Part of a small language model's weights: 48.8M parameters, untied embeddings.
MLP neurons of a small language model. Each row is named by its layer, matrix (up: input weights) and neuron, and shows model dimensions 96-287. Each number is 500 + 25 x the weight over its row's rms, rounded and kept within 0 to 999. Numbers have three digits each.
After each neuron's rows, "fires after" lists the tokens most often just before its 100 highest values on Wikipedia text that the model never trained on. A number after a token or word is its count.

L5.up659:492538530452480490472533510510488506474470510487527472462506537508507499485532535475515549519443493487500475511476549470529508487566513493516529514483528528472512511497526498511509520499491489476508519520489510506495479491521499495505473581513484500494465516497489490452520497444516520496522481448458542536539514461483499542475471484506493504506531440484461457484491498506465437549542489512511499500496508518522470483527529471486484506474518494488491496549543490480496499512540520520541492526516532493482503482489468484511496487484467516482569499520474460472433513461480526544
fires after: " The" 48, "The" 21, " the" 13

L5.up1647:503508512514514509501507461494500511493520476535540464443512473539505486502512519573530513503521517499511511481487506470453503517473502529481490509469520506481462532494520483500481534511533525495511544499518484564515470490502481486462496495535430500488525523502497512491528519526526452506503513490469472525494520522469499503521474548565441481548506499449548479473537492488445486496514499463529533486513457486531496537549457504544475492458517485492482494504521480509501496472509508474505489490505462495501499525522503532567480530460546471471485500470496512529499528440495517510
fires after: " the" 37, " The" 9, "The" 6, " Qu" 4, " Best" 4

L5.up1152:491479525486522500489459535530506496497506503516516495477508548477504486536495498521498502495493515482498491521526510492471487523469526503537541526527512548510476514485492495535498487547513478514506514536540516481536507532481508484534490533529512531501479507478495552502435490450481498469514497496552478508458524522502536544495510486459508475467488532465511494509487537494518482518504428497519481516524495511553487550489502500480550511507490511468499531536513532486477536530523484507509503452490457487511528486494510516497544504507499479479484528492452511491478493542495482563
fires after: "." 26, " and" 17, "," 10, ";" 4, " that" 4

L5.up395:534542501472500469511471534495479544470510459487496485473488519495481534467455523496455471532490509505490506503506546503509508514503531483547522504464472499501465537484496486488484513508493514512548441537453457528482510460500484507477480499519534501509515489504515514478469440487520480521494506524504520480505473516515485535508523496525484481487519494491502472525541517536474493526490480497470487480464491485476536493488530503515501528483498455473575465493503505517434488461498427544490512481502476525482517522525449496512489465509531495497521487498523487499530479489507498538
fires after: " the" 47, " The" 6, "The" 5, " F" 5

L7.up1738:525531502501528502487485513506484511482484486462523514526492515500493510514496521477502483526530477532494489487477521472536498521480526500490484509503500553464488494500531454475507512483498500461477492494492479489479475486494555492496457492516507494474481470458513494469512481561494486462479474491519518502523486524528538481496550504517491502531470501559489493488504515525542509459529490517568470468466461456467538512558523531492479516540533432548473506438499473525509519535458542479516469503509527485467497470454516566500448447483521469487519554510511515506485476491460506463
fires after: " La" 12, " medal" 11, " My" 9, " (" 8, " e" 5, " cultural" 5

L7.up1712:434486512531514506513509474483507494522496495510527503484502516496553527569549504461541503492482535475544501513500570500533510478423507512501501487504489521477482505470504513503521533486456512485507485501509528528479540478527542476477467492507515495497546477504514497489498530512515511507480516502445499518508500517470484462478487531525503505503489504504477476489494517489524468506552505484521538463488457528512503519518464531479496516512515496526488513510482511489496520504487518492507461480478443472519525496486494490469514476516520537494526530483492502487474478492493431507
fires after: " the" 45, " \"" 8, " (" 5, "S" 5, " The" 5

L7.up1125:524485489503513511483472512498471571529506508529491496501542471450477473522511475521487496492464468513532530532462505458499500511471508445525541537483489478466455492503527492489529531480492505526549507483461490530491525487524507496482485529506507519491481499508486492534541446506533472519484540499498533517450478509511503541440483505530485480527511484502483485523545488527526486501472555531517499489478474523531500545489526492527475475504517511508492535479540493543522480500487547516508545527513531487510503514527507488513528528515520480529493536508516507474530515487514514468
fires after: " C" 27, "C" 6, " B" 5, " O" 4, " R" 4, " D" 4

L5.up1443:496471462521500462500508524536493485502478496501477485520443467461464527495519496507496494458504512524498534539474467514486501514510481481551500531516502474561446490521501513469524484532516520539518508469537501500475485475507518482472442476536552473530524493456499497482483499460468492508540492521534480509466495558449512538480511528492446479512457489439501507490500505507506472474470508465465464531504526505512547466512506493523486485508513511472523531505465530487511504501524489478489482482516522517481493484481444470497525448499538507501523526430467519499501497465522534514
fires after: "." 30, "-" 8, " GT" 5, "9" 5, ".t" 4

L7.up1834:489546505549484491476488482529517492471504513489545489469536449478484529537533450481519509470520500486519523508492516472471427479513529459486495485514498472468501469510503547499539469463499525528527460514469488520506474458491495493468479484476481525488491474532505450479481547490538516521505513471521542470526476517501468513481526469487552536541485502525527441501500513461490464475513465511478540526472495493501516504493529488509533512474525436516487509461496525475531507536508509490507513509479471484486478462478544496516522504455448501495476445514527527545505528487490506472
fires after: " " 50, "-" 7

L5.up216:487501506471510495521525510530498503468503472527505518476470522572483468495528456487480495543475495488520459494508554490529481495488492515485511512524504464505543451488525485467500516487520487476485504519498508493525465490533505484534459502513514515490514499520490489412493503527452503471470473508519488514527491503489532476520506532500473515467483512511467542480508551514513517499513491526520485483478465482521497453503541518513462563483489542479517524526472554485476481506508507505487513519483522477476497513545520539485462460522509515500495502515490491502547486504506534454
fires after: " (" 54, "Un" 4

L7.up40:477490501503529461512531521502514517464495523518458509480517495501532470483567514518470545549503490482498510507543512467500508436524507550494496507535490528465482474538496539512468495480503450516456598504490519515492543501504518513491448466510503523512475513492444473505531498527447492492516473526519460511510469521461488500483473520486525499504487494505505516514459503508539540490456455520494444493527475554479483508502496526539539508504470442520493521461505476531470496531490493499482459514464496519496478466500495471509483516503501508552486522460494529526518502501505473485
fires after: " of" 27, " in" 20, " and" 7, " on" 4

L5.up704:529513520492489468541514501475478513472524488510523516493483528519497515530520538468460475531520483479520460461516515506462532472508510473513501513553476487522506498503496504463501515526497460488483497498441520497505465495501487467458489513463517535479489553533500470505504502524533500503489536536499524508510487502482527522513507476510489541545475497512474510512510529500492475519502502522478483472497462501516477529501489500516514513454539488492501463477508500479448497454474511500471502485458533482483481537524505517519507517499512468466466496517474484487490488513516485500
fires after: " the" 33, " a" 7, " an" 5, " of" 4, "The" 4, "h" 4

L5.up774:504497450474472466504517511463504521494478505507545487500464479462486474464479490457535485495482477540550519484509482498503506502489489535522464522507513545474494494498491452524533515498511502525509503501504494491530539510508496509507481497497483488536519488495521532464525524517527429509487520482437529552509474523494470487504486489457525459434478489494501494539488493485538516480456511481489509470519469532519490458478500507522492477503518512500512505500509539477514495512508514512509510542476508476470515494499503486519479493511492494529477502490480472457466531513487526491
fires after: " " 39, " (" 7, " Al" 6, "," 5

L5.up1597:487462533444542506548531497495497528509495508517502517489528496462497467534509525547516509525498487484468503490481482486504497452508503493465472486487504500514492531503528488490505516534554458554464500454488523484435507501519531486478505492534497507511504511477507526512479470458485503506475528490519495497530530497480469532500520492534496499504514534543486455529510482472516453485504479492503503491486517483525468471487475472542478499454486469538507478489482481499531544499490521495556542494528531508520522490566492511455508477498516494521506517535499478499507468519495509497
fires after: " " 33, "0" 19, " |" 10, ";" 6

L5.up432:466530506496544501524499510475518559487506503445514481508501494523512440534505520491480509493537476481492503501475485512507512475488548541513517512516558491504468496503466503492479518446500462482494451499485515514501453504552494541499480483504514522516486511515475476541503485519471530527524480535508524525496486514470473482521495518473506518475495474472547459555479465508512478448514479566512522484504487514544496470535513479527489469499528459515495534503469495500497450541475519555526499446515515504531466523488482547481527528490493503491488510505457486516521538541496503462
fires after: " " 36, " in" 7, " a" 5, " is" 4

L5.up1294:486514534517523519507499536526502535477465524510492517467528481538483494497489507525524470482512466516528488521474530567502524483466522460503519482492542469532481486496511500504528475449524470576439472475509476477477512499483507487479477439478442530539519497475526495450465523509498487503500511519493525494534489507514500478497499473521452494490443513503516520477517453521512562513526508505478482532518487511497510478437452516497510523488523531503478517488510496496507498521526496515544536512502519494522496517493507447473444505468501492532488485482491547504498503492513524521
fires after: " " 29, "\n" 9, " to" 6, " |" 6, "'\n" 4, "–" 4

L7.up1361:521523530516535484509507523490460496555490504479497499467488545496489505455503537497490493494511491456491487468492536492497540505506528503552526493461499518528506512502498443477536529512496495570516475508438522491465549485473521507504483524510512514530546490466479564483493531490538542459499517489535544520529470491511519528512506499513476500507506500491501501481483512522493515507480476502498490478497524484464516521500483506528468548503439469472523491504512554492515478497474524565484512494497496504491537496490491521484498505501482443478497461481473482490533545484491476514
fires after: " the" 50, " a" 14, " The" 6, "The" 4

L5.up657:505492518518485481547540452494455511524475509514549498502507488514502465491493505488485474480503502508504501516545529529479526484533485515531515534454529468469488507450512520506509471502446490535505509514542560518550497475497481491465439503521527439524530458536514462485440525473473502516515502475495498487519492516440530458517504449489490540522507504502492508477501539517498467491568455487497460469480508508526498501533488508526506470491471474486512491526513528460516481518481490452553491500484508482495474519526469533497495469493520557501474509497490483487519486502496536510
fires after: "," 20, " the" 18, " \"" 9, " (" 8, " and" 5

L5.up1018:490558522468488492523504525493453543474524470519540471505508460547524512514557496517534492468493501488512493460518541518498474556488506509549489516526530483488489487507495482501524446520535520494460483498488522496479513492538472514477444541509490481474461467500495486476525530479467520484487496484475481495545520500467492517508556464546496481560498530488514487507523472538531485479501521505487459525479480501500504486508497483490514470500520533503519455514507533485502514465479474542519486528500483460484513465488519536530441505488504505556490482497523470470534487526520524504
fires after: " the" 21, " The" 14, "The" 11, " on" 7, "T" 4

L5.up311:474484495478471525485508476479538531440496509516509514476510516497448455481501495535509490511508480509459489505514533506496490496514510500497549455498562444499492453515503533515486486532532534482490473464480515480483478475459507513509474521528485451495511495489491488456482514489550496490476508528488497519547514542517506463521486458499460548505528534498540507550471510487515519511463499516497507490495496490529511505451534547526501456473484514510476474484455505531475519490485501511538546508510519487534505518485475510471510502462531464477484527505521448533523498508520542491
fires after: " (" 38, " " 10, " =\n\n" 9, "\n" 8

L7.up168:490481493488493485475556510479524475501493478508533531491548506513462503507498470534531463436483499495474509535554492517507495506503507516493508493536518494516462495515491482485528492508499471537497513469495513514508520508501471497489492512475523504492485475515486499467511499496500513530554476499489478568504481495490476461509524482495460476542467454496473499517523477478520498521487494485502505560585466468483472481482519499501511504477507481501524507454492497508458464488521505495575487502524531513478507523496529509497494438476558445515491516508488511505476475473483521474
fires after: " |" 30, "," 19, " of" 11, " " 4

L5.up1747:505549534494521507509537499515517500490505471530487497519527513512505488540520489483420514557492497534517535490486476451536522478493494523505523511503519507490504477517478524482512464506480501484483525502522505468513512501476491519516510496471473507519465483482496511494503484492475495463518500511496513532481499493479488513451488506478462485493494484504497581510531478503516464433522471510557528505486508505461501542494495449558515487456501500510483510526492492534502539463489475474531515530443485479499465482530549521534500504509502435540479513481491510539494506500512434489
fires after: "," 52, " is" 5

L7.up685:481512468448467525511521503511489491493527490494501561520526522485540446528500471516533503512486510499524506472494486489511514478479472479482467566528525487534499466476477518472530489469529498495515499473516534485435505510523504509499475494536471492519505490535545519537515487507518493515484518490468517495461495481516522506499438489537524511492527505473481499518463555477520497439566469511460534534517503506525478452506510467515508504496533483476525511540521526510522484521500444500519504476467513505493549487502525545486511487478491544558514528506464485484481497467537470505
fires after: " and" 15, " He" 13, " a" 10, " was" 9, "He" 7

L7.up1381:461531518523526489577524477464513510460514505510481532482491512477493483526517512497461519499523502537490499468502514465442471532458502512482518547567549457499506511514490496561481491532524499514514487466523565477524473500504495528490488511491526525502540502470508510452472525457474476465466525489470521530471522487430497525483439473538515497523483497495502516513539508509483496514491508480483524495496482499542494494443472515518498504498497524519523517503491491492487477488486535525522471467514476461475525533529538492515478466484523517479547499463461559521515467496515499474
fires after: "," 16, " (" 15, " /" 11, " " 11, " and" 9, " |" 9

L5.up901:512495519506527442510524502545527491472514508516449515490485518486472538486516465514478501512445533507528476515526527464494464482494499488491469541510507511532485514536525521524461494507491522540513489527482530497480522514505504473482508540502442534507517525479489507518525497493491489517526498465487519509516505492488508543511517486478506504489499463503483475530474519527463449521497482475484500549540467448472483517512506496502512510530520512530505524472517479488505493505510571442504546448525506495453458498479543536503502491483506487512481550500493495527490509465505512477
fires after: "," 19, "–" 17, " and" 8, " F" 7

L5.up1126:482523482537486488456478482474471545513497463482496484487508494480553491475452503487552490515517447476522556538517549511525466496479508532515515502507450518469474465490510450541500518504520512514483504498501478523517491518507470498495508477489511502499521487494472528465505481539490469483470501470496527524428485497504540528535523519516498477531488494502492447456466526503525499495522492512464547496482475533493534494544501446509491528503491457527490521522495513505508429484505502531561462520497446523504496520521501500476512512493452525493520450529456539492513540463580512483
fires after: " the" 47, " The" 5

L7.up346:498546481504497513480536522504429517535501479527503500470469462489503501536504540539543481526489496478521452482507519548519498531508523491500500482489509497501527535499544430481492517501524485494489529528502535540512467511492494470506448510475501511493442547462546545446476505503513512490485539447498525477541531501485507510499502523560444483472525473551508511474487498485471502474505490500526477474507451465487476534548519519542505548515529503467501504506505508501472494485480487499512495435524482486507504537496523531545475547498502496512542527527500467535498487506496540462
fires after: " a" 21, " the" 13, "The" 11, " The" 6, " " 4, " an" 4

L7.up481:455477500512504559522550422501487484484480496456538522476531485491475504497514518509502514513539467482512488481511472504476509520535515463492501524504508499505486495518527471486505494536502480501527486473460534477510515527463497522505468508475543502498445523480480488583501474525523494507513505560514475478501491516489504508524501527490473499520493466529473504501508513502499481491484488492510507527466499505462515505500489487507458491519469453512480489529502484518514493472478507531477477514477524517563570508526538484477521481498524485483488526518517527487498489497514483508
fires after: " D" 19, " F" 15, " V" 9, " C" 6, " d" 5, "-d" 4

L5.up882:510479506481497503497531474544452564481499511514518470505538528486530477493489468471489532509541485508494498516496513482499497496529478542503497485460503486505471503517491539535518485506489477470521478541501501493501561525492526457478492544479566518491551500517498525500492498502496450446536508464490539466495512499511479481494488481502480510494497495491492491507507495506530500517551517471530472493495462449515498500515488541471475526480474493510476514513540509442509517500519489491474488503532503512491506504491492539523485440515521480521490519514497463508483515466503514549
fires after: " the" 25, " and" 12, " The" 10, " to" 6, "|" 5

L7.up1750:487495514492467504515461478459467516486530480468537474483545522509505498480520509495506524506498481523475512473496483535484478535501510467476483466508524470496534487503504454524471515593527489472501525462479485521508495517491520466521483547540501516520480540526534494500485521478524465514451538498488538497489506538482514464499527498583493496448462479505471536448491518531485507521496453512469536511494470447488584528505507516502488521521468483464447476443497511510494480476485465488529482476462506483524487503495516530481514495520496498535481516516527515466494505535513448528
fires after: " the" 49, " an" 8, " his" 5, " The" 5, " a" 5

L5.up1102:514522509515510523475495428510475506490518481502524491575491518538528550473498475491442546467475482514488507487540487499532503482498485540517498536510471517499475483484505483466456502547512464531479506505518499516497497467468533534524485471520489513495553512519493489532495482496453473499516475479511538487481496503463523476506476512513489482523476512502518487476491513493540529482514499442502500465529497519474512550506550494514527455472521498462493512495460471487460524484495523488513480493483511509502499517489488529509448493477516505472511499509485459507508470528518516511
fires after: " S" 21, " M" 20, "S" 7, " N" 5

L5.up1838:453526534432515500474446481510511524492498520489524516465466519483545455511502499487478509519473496482509495529508512499508492502490535505516507519483497528531474502483501527480488545547486457522487515555476509479494465508528506489501536534459514546490452484506481472482477541487524489503522497503505532505495551494507526476537473492494519519477451512522524495497442511496520499459559463504509536482507500496515505519482469512502466493465510498515527462465523491503513515485520496494545458465505518465516528499508502518475503483468477488510564489526484485541508509491515506481
fires after: " and" 29, "," 15, " who" 6, " to" 5

L5.up177:522483500449519489478482550512480518513500479465502500488524473514473511498550532507513503501521502507504506481498483502518510516514505516486541504494537535498480495478530458485495498504523489496522522492498515477522532530484455466531506557492508464472476509524477502483493525484474517483522481456510506480513525451533482505530465506493495507473502455488505480471524472496468495547499510525519508496481538504484543544535466506498553515466531535493472492477528488474477485507533526491529511512573475533487472500497487511454500545558492518514471507460463483489504480491501512513
fires after: "." 16, " the" 14, " The" 14, "The" 9, "," 6

L7.up1582:420531528502511509483531515474498493510531463499532505518516485492488505475512479490494492524521518480519514521507496455529496471505469531494508505515499512484451546495490467498505530529547502522484508470479495507486459471456500490475507566508491504487456479524453474529490440486513488515475529510475510467480481513462454493500469511499545533527515519447500456493526501493467503455468472476518502530506486490537513480496499501503534532530480505516551520506526503525462504511491469505487513456525520468503475519491518493499494510451535488508562466511506482497518506513488472533
fires after: " " 35, " \"" 10, ":" 9, " |" 8, " of" 6

L5.up1933:496502456484473489537555464511497536513464499507534463483470492480478503449476490517546544495530490477464455493530545500528500468496487509489474479480502469454531529495494504485513490543526500499455531521491521448498482494494498508489508484508541510501499530495504477525485500485469453497470515501454491548515502527455486494479503468515513507517507475490456451470526519541464506483540524558522478481512517494452466505522516484504483517507517513532498505500495472505464495509467488524504500486506470483520472493546483495486493482506490469470475506507506525502516488467491509517
fires after: " " 44, "0" 10, "1" 8, "2" 8, "978" 6, "3" 5

L5.up759:529519482518476509493454498513477553505463507478514480496494523524487510563553513501468518529490471497466492542501544521469482511499485468533523479521497493443473508479527515468525524505532470529509508495541507498481489509493528548517476514504534538473538506507502504481479502512466513523559504485529496517482547520504529566463457523512469506475487479514433464465510490520459483485515509537526455511505538525516507515524495501485467512495512486507506459466549515487498466520487502539480552557492520528503503550476507494460493455489486484482506450503554455492458508487499493479
fires after: " the" 39, " The" 7, " her" 5, " his" 4, "The" 4

L7.up2020:489523512507493509456504487526507523501504479502491485489466500469515487485476477508468481520492506485482489516530493480492504507475517493472456491514557549500524500487501490501513467517498507476515462487495522447512526517500503530474503567514502493473477519494528451508492486477507513488489478506541513573529507494456484466536452548528520480492547514525546475440479506517508484492470510560502471451511509509470504527516494450477451444479459513495516485516538514505515523495492517520500511475508559486523456507491505472525463471461456537524484534502470525518506534479489486503
fires after: "-" 21, "," 19, " " 16, "1" 8, ":" 6, " is" 6

L5.up1145:497547495486515506488472500502462538506474502481459468487569516471513522522504508496497488536515501491489484515453438476525441457534529527490501500554515498485542515507483503500529478500467488514480482525498547469504508488446545464502498556467484492477476508507530495506477470513461503547495529500509500527546457512478488524458509495476529476517459522528485525487484514531479472493529486497500489433533525497460505480505496479478478470534496476517530531467523499521497546507509528512493518518481490498513477467505531480500526489522483475490522481480506496499496536458508475506
fires after: "," 47, " as" 4

L7.up1891:479512507486464496467490476503472481509487505561500519522499439466520507488518517524546487482524519476483480507487516486494457488508517486501514494498505487534489509491493495490498521478512475504490453509464554518506515510476490521458500539493495511477520504467489499490532474518530535538469536467531501483489499436513521473508505487546510527486501503501497488520459503490499542479534512524489521454468496463477483519507482502491518502479503465494526541440482483519484477491494495540494472475511496477539502517483512502484482522455533465514548469478441493533526528484498521532
fires after: " the" 32, " a" 13, "F" 5

L5.up1222:498527507502477483512517480459525526458485506508518488522490542526468481505503499506515531536504475488496465509542531483508445440485563473512521481509542507433471511471471510523518534522494500525478511492441513478466508472487509510482443525534488534499543504564507489499461456476520505464487469528516520553511518527532478492531523535475486517507500518504544444475542542481497468497515497524501513484513471467524463480518513481467494482474530483515507498499499517495484496498506541485499504499540508470470489524460488524475514502464520516496523497503539508531492477528506520513
fires after: " (" 50, " " 23, " \"" 11

L7.up1982:467469517524515482461485508522522504444494523489510465486490504498493437471502518522493525529469531420534492503512523476487511550469488468510473506521497541485484495479513506481541468517495448490518477477534530487502501513497489502482496503478468532477509524487446544507453523527482518506543509467478555496463511546484516533530536496531514499507541489559527488513489516498560458452536501488508493497477489505504536510540483490474502558494529494520531512481547546534509418507508453480515536471537489486508528502488508474503507485466497513494537504515489467505534492502473527482
fires after: " is" 24, " in" 12, " |\n" 7, " have" 5, " has" 5, "\n\n" 4

L7.up783:553522512475518499501544491496506520486518511502558502511512497493489462466501498462465531502553487492541512477522460467528518486520486464512499500584539469491506521541514480521486499516529515475508535463558523523517491527490511511493483469516494482545447525507504547504501512521500461427461490537510496498506532457520500501490518491501435497502509482502491513475469531462501488495540519479459507466497498483511514485535525484506477502463500446453510573507501465472525514532501498482554505499540502491506538459495518472486492534493499457464523465474478533519548483470498517459
fires after: " is" 16, " was" 16, " St" 13, " are" 9, " were" 6

L7.up526:511486512485535481490510514479522494479522527502565513470499490486490506453464537521509425515518521508512490479534521519491500486476540483515508496520526493473463487529517450497498477548511480464515473546533483541519528520524522478505504504503476484507514503484487476527526479510520454515493459502486513470539459503515526472453516512517466538468565533520472506474473534517496512528537495528493513499515494456498534507538478501517489519512479472523520526476506474546479493483468488483484480445506495486545543516503516514483484511454510489515507489506480453525504506500513496508
fires after: " the" 21, " The" 15, " a" 10, "°N" 7, "'s" 6, " on" 4

L7.up278:511473507476482549465503487546468523513531484542506542456509523468465504529490536537525510471534484501491492528505507514524497506507525480509483557512434493500529506519504537511500516534505505531495493473520518546498507498469518491516524488503502514500462546512545510487537497470516441496484501495500491494500454496469460522513499493525513474491463493494549500463494532497458529504482549540515513470479518490531499503494484515540485438487552491484524517483469504458440511504490491493529522523543513487470494509543469506500538481492515549479533508505517478544503502489483472517
fires after: ":" 25, "." 18, " Battle" 5, "–" 4, "-" 4

L5.up323:464481531466525507504488491481468485554528476527487482482462509507528527503497497510564473504524485469533526490524484516529476473496519498500492506507494501457490482534542490475477512490474431498497504451527500525512501478520486452508483475517501563492468487547520490509502486499498517508484536481476481463537478489513474479493470554553460454541506485486535541466521533539476519504534504452491488509511509470525504518545480454490522529474512516467454522472536543509448473483504505533484506512489458514513468480502501559476515525568494518484465498528461547449506542523545503486
fires after: " the" 42, " The" 7, "The" 4

L5.up1170:506496505493503518526491490485522451528467549543525519475509547542495493511521482489514511528549493530508516506484458495534444449468489477516494511543531469494511482488533490501517486465500510480485477524542513481491510469495508514469495480521483496457501514532483557525536538477536480495519480494546480514466510481550495520453505461509495517443490543485478499502487464521545478471542496494496514521503485531518486516494506480509477503503512465505515509526513506508515463554476524479505529471470557507478493503525552489485505527493498422454456478489507491519518510507529520481
fires after: " was" 30, " is" 16, " were" 14, " are" 10, " has" 8

L5.up641:533504533504489522537480511512424501492506508522508496528521483519526499499479421501536496511558534513513493477494483481493523435540526454507544526472512550532518495511508477499484442524511485491472540494507538494490489482468473450490479540495542527517480482514500515463497515455544443492488553511489514502498441524488531498513483480500466524508484522505542542508471507487526463474526503491474507498496502506519527482539533508525514501485449510525481514524487538516525523466535460508493467442520480519493489517541516503502517506478503477532521520484478505529499499472507473477
fires after: "," 61, " and" 6, " " 4

L5.up217:513503496575540477464543550496496484525490437487530478469486512506499503508510490519508510544518520511507553486505446483489468517493528510451499479502529542457480529513466491461500463532443482499500504466499513532479499482540476494495472483479545507515455476499531510498505501511492499458521461502492504477481501496479489470481532513536471503539496486493510493484511521533492469468504513459528477462468538512484516491516499494501527506456487463508568504459503509518541484488494519516537545474501471541493493477486485514494505496466470502483543532503499512438524497489470481530
fires after: " the" 13, "201" 12, "202" 12, "197" 6, "198" 5, "196" 4

L7.up1280:477509542500511505512506514511521530502498470470502518488486535513446492490468520464497481486516475491548502521453479532524508479505518528511489468490537507505523548516510451479479512548522501525512458524444469480529514495506490516489555503468518452528502550452503497481428518522515490456489509540521475501524521494488518481505547471515478477514558496499494509459504502506484549498461493514516489508485494554503503505511551501513505506569505477520463517524488454505522503495531479498511487511487470510534470529526504487505539517446506521489527442503514546497508502464518496520
fires after: " was" 25, " to" 9, " is" 6, " were" 6, " be" 4

L5.up2005:544533464487461520503523464460509473461500545516500513523518507531520514496533463470510504467439502502477494485534414479507482490497503503476497495501481516531516472503524529506482547494488518477470501511536521452449450496489533554503517493517497509484514454534506529526477498500507471492479512519463516545528504499496465478550509542488500450473502518473485475524479502507526509513494489544501509497482460525545478504523494516502514489490490491520532532545504518520532521556496498503478456520511518524497471475525532532501493521479492467519499472455490450542524509462504527485
fires after: "," 39, " is" 7, " was" 5

L7.up508:456466489503481476488563557511502506522490480517484497507474494466486483508483491451483520520473477526488505479509493459504479461473499503491500513498519527515487497533534548511535489463539528554478480488503494467498473493537489502465517469493480487530472512534497481527471499486452453521494456493524484497472503495487453509481501490482539500494449490495542487501479510482540493470500474523515555515477517518538485465517500492532521519453517461499504513477484519574520491518512506460481492532484488473479499432529500442505518519494517523502470475477537514498486524477500515528
fires after: " in" 28, " of" 13, "In" 8, "ear" 5

L7.up1670:476474568526492475497493461501507528477481471556477504468480501530492499480495551479533488558508529516521482463500475547504504494532516507486523493486511492515492515470535468435510477521470467550485522462503531525550480547546497462503468530500469541456476494492496457509517504510530507516519532500469519463522498469524487453505548506515482530499511499532506506485463470480491466474520524491494509521488473549484527474491498451492504518514487531495510510490526524501523536515484528482495461522528470504492523512513490562539505478510503535529475533489491495489495501516520506487
fires after: " the" 44, "–" 13

L7.up683:582518555489524491506502496471479496474505483498486487536499495476496526524494466523531498499526494516478503509474522483478488477459475539549502522512500544480482521495498501439509486561494535507510468526485512539506509531511492478483469482510463547470491488513460519497499480509504503508526513506510481505548514507462519490452527488502488486542498471491481525505455479462482504490581491499523465490467481509481484526485492489534488484514535499529475516450493459519486496524480497500523476461525503438500537533478540508463561512495523518519525497493520454492549475467484535528
fires after: " the" 42, " a" 8, "1" 4

L5.up264:467497521495528508476527507505497488506490477491488556492527446503506467480523525475479510474497524508476544484459499518483521504523508508494540506508513526566474506520515495520488514507524480514481559512476562513495519486509492505492481509488485520491496496502474504511491519505504517509537480485494520472487496484453526535500500484522458466472495485493466516508449527508531489476536490449500480492526484489500475516471496523529527526516538514491515488475515501537505506481521519481536518482499458509488485529430514520526505496470501504488547498492514464522472518450507480496
fires after: "," 44, " and" 14, " that" 4

L7.up1832:528506529522494472505471498519477555469487514484490490487487508517488506579500548480585496521514501548521542510467498503505521514521539494535499515492516456487475516506454476516506472563502490469465503516459512472506486496518493510506513459445489490479520523505497442515491535472460522484448505505530496477537522484456476518476534490491467472514486496485523539524497498490537519517493502484474557508472527484527459490449509454496494483505499517508561498478456536517542501524517498546478498503497489496501479498505498523509509475518514481511542491544525473533519463495512570497
fires after: " on" 34, " " 17, " the" 13, "On" 10

L7.up1455:421446498465441508496515476495470479496504486495489477498521502511521473491490460521522503469505537458514460489497506480473526488532511573491497523482555502493524507471532494517498522528523509516512482491512500532504512508527516511495505506454510516498491536479494478459505511509494498552474568501512510447489447482479478488552520482541483504534504526513464494491525529494454492502512507488487556558507490497495480530548517531549514495535508451482581484512523498511501486543466509464504502474475497478494507522481476534483466529521500479489485504499539508470484479487484488527
fires after: " the" 14, " a" 12, " for" 8, " to" 8, " from" 5, " was" 4

L5.up1673:532535546537473523485524525480439485500433523479518525459521519497511510477543510491512488490478518461498472513511495515489518500483500483447497520543548484490485512490528504484506490495483523496516481485477513510520481483515486506519479527467475497524483469521490536543458469457508548460541489511527499500500479489484519495508500497525522517447465521479457496483516475485484448485532491537550526512500513516510509489548493489528506531506508493488490465540509499483534513491514505467504495487448507527488508529515550458510534495478506473487485470457525469554525519467490503477
fires after: "," 24, " was" 21, " is" 9, " a" 6, " the" 6

L7.up1432:509543508500539513497556494487478522484518518495550531528485493510477480498509548494487478501492504508491460503499466505515477484500509505490478529501524459511525499479475465511492478507509502474495488501479507480492464532528517497458477515533529476459473491495528504489486536552461496537498492488486492500498487513491580477497488525545534448541522494511494515509486487535520506487432514485484463500534504535490460464484514482504473497500532529488506490517471553476468496492497471474542510464481483503511496446511481462475472541466468472545471499495523499535513481491551478506
fires after: "," 38, "3" 12, "." 7, "4" 5, "5" 5, ":" 5

L5.up1807:474531541518519490515498488489494500499482542525516517514509473519535480506514480475471542517518485507475528484513500476490486534501527514491456501470491496522521490481447545491505492542487527472510519513520549521508532528487510498454500522491479485508502468503498530436485478510501520483496501495486523499482533479456475490513487489498577513494500501459475452484543490487535461485542509513480513471540503501511528504512521510485473503498506514469520463516526526492517456498481480508524549438506496513489500476493503538521486497492468474492531520476493543505481512525514484482
fires after: " |" 42, "," 22, " " 6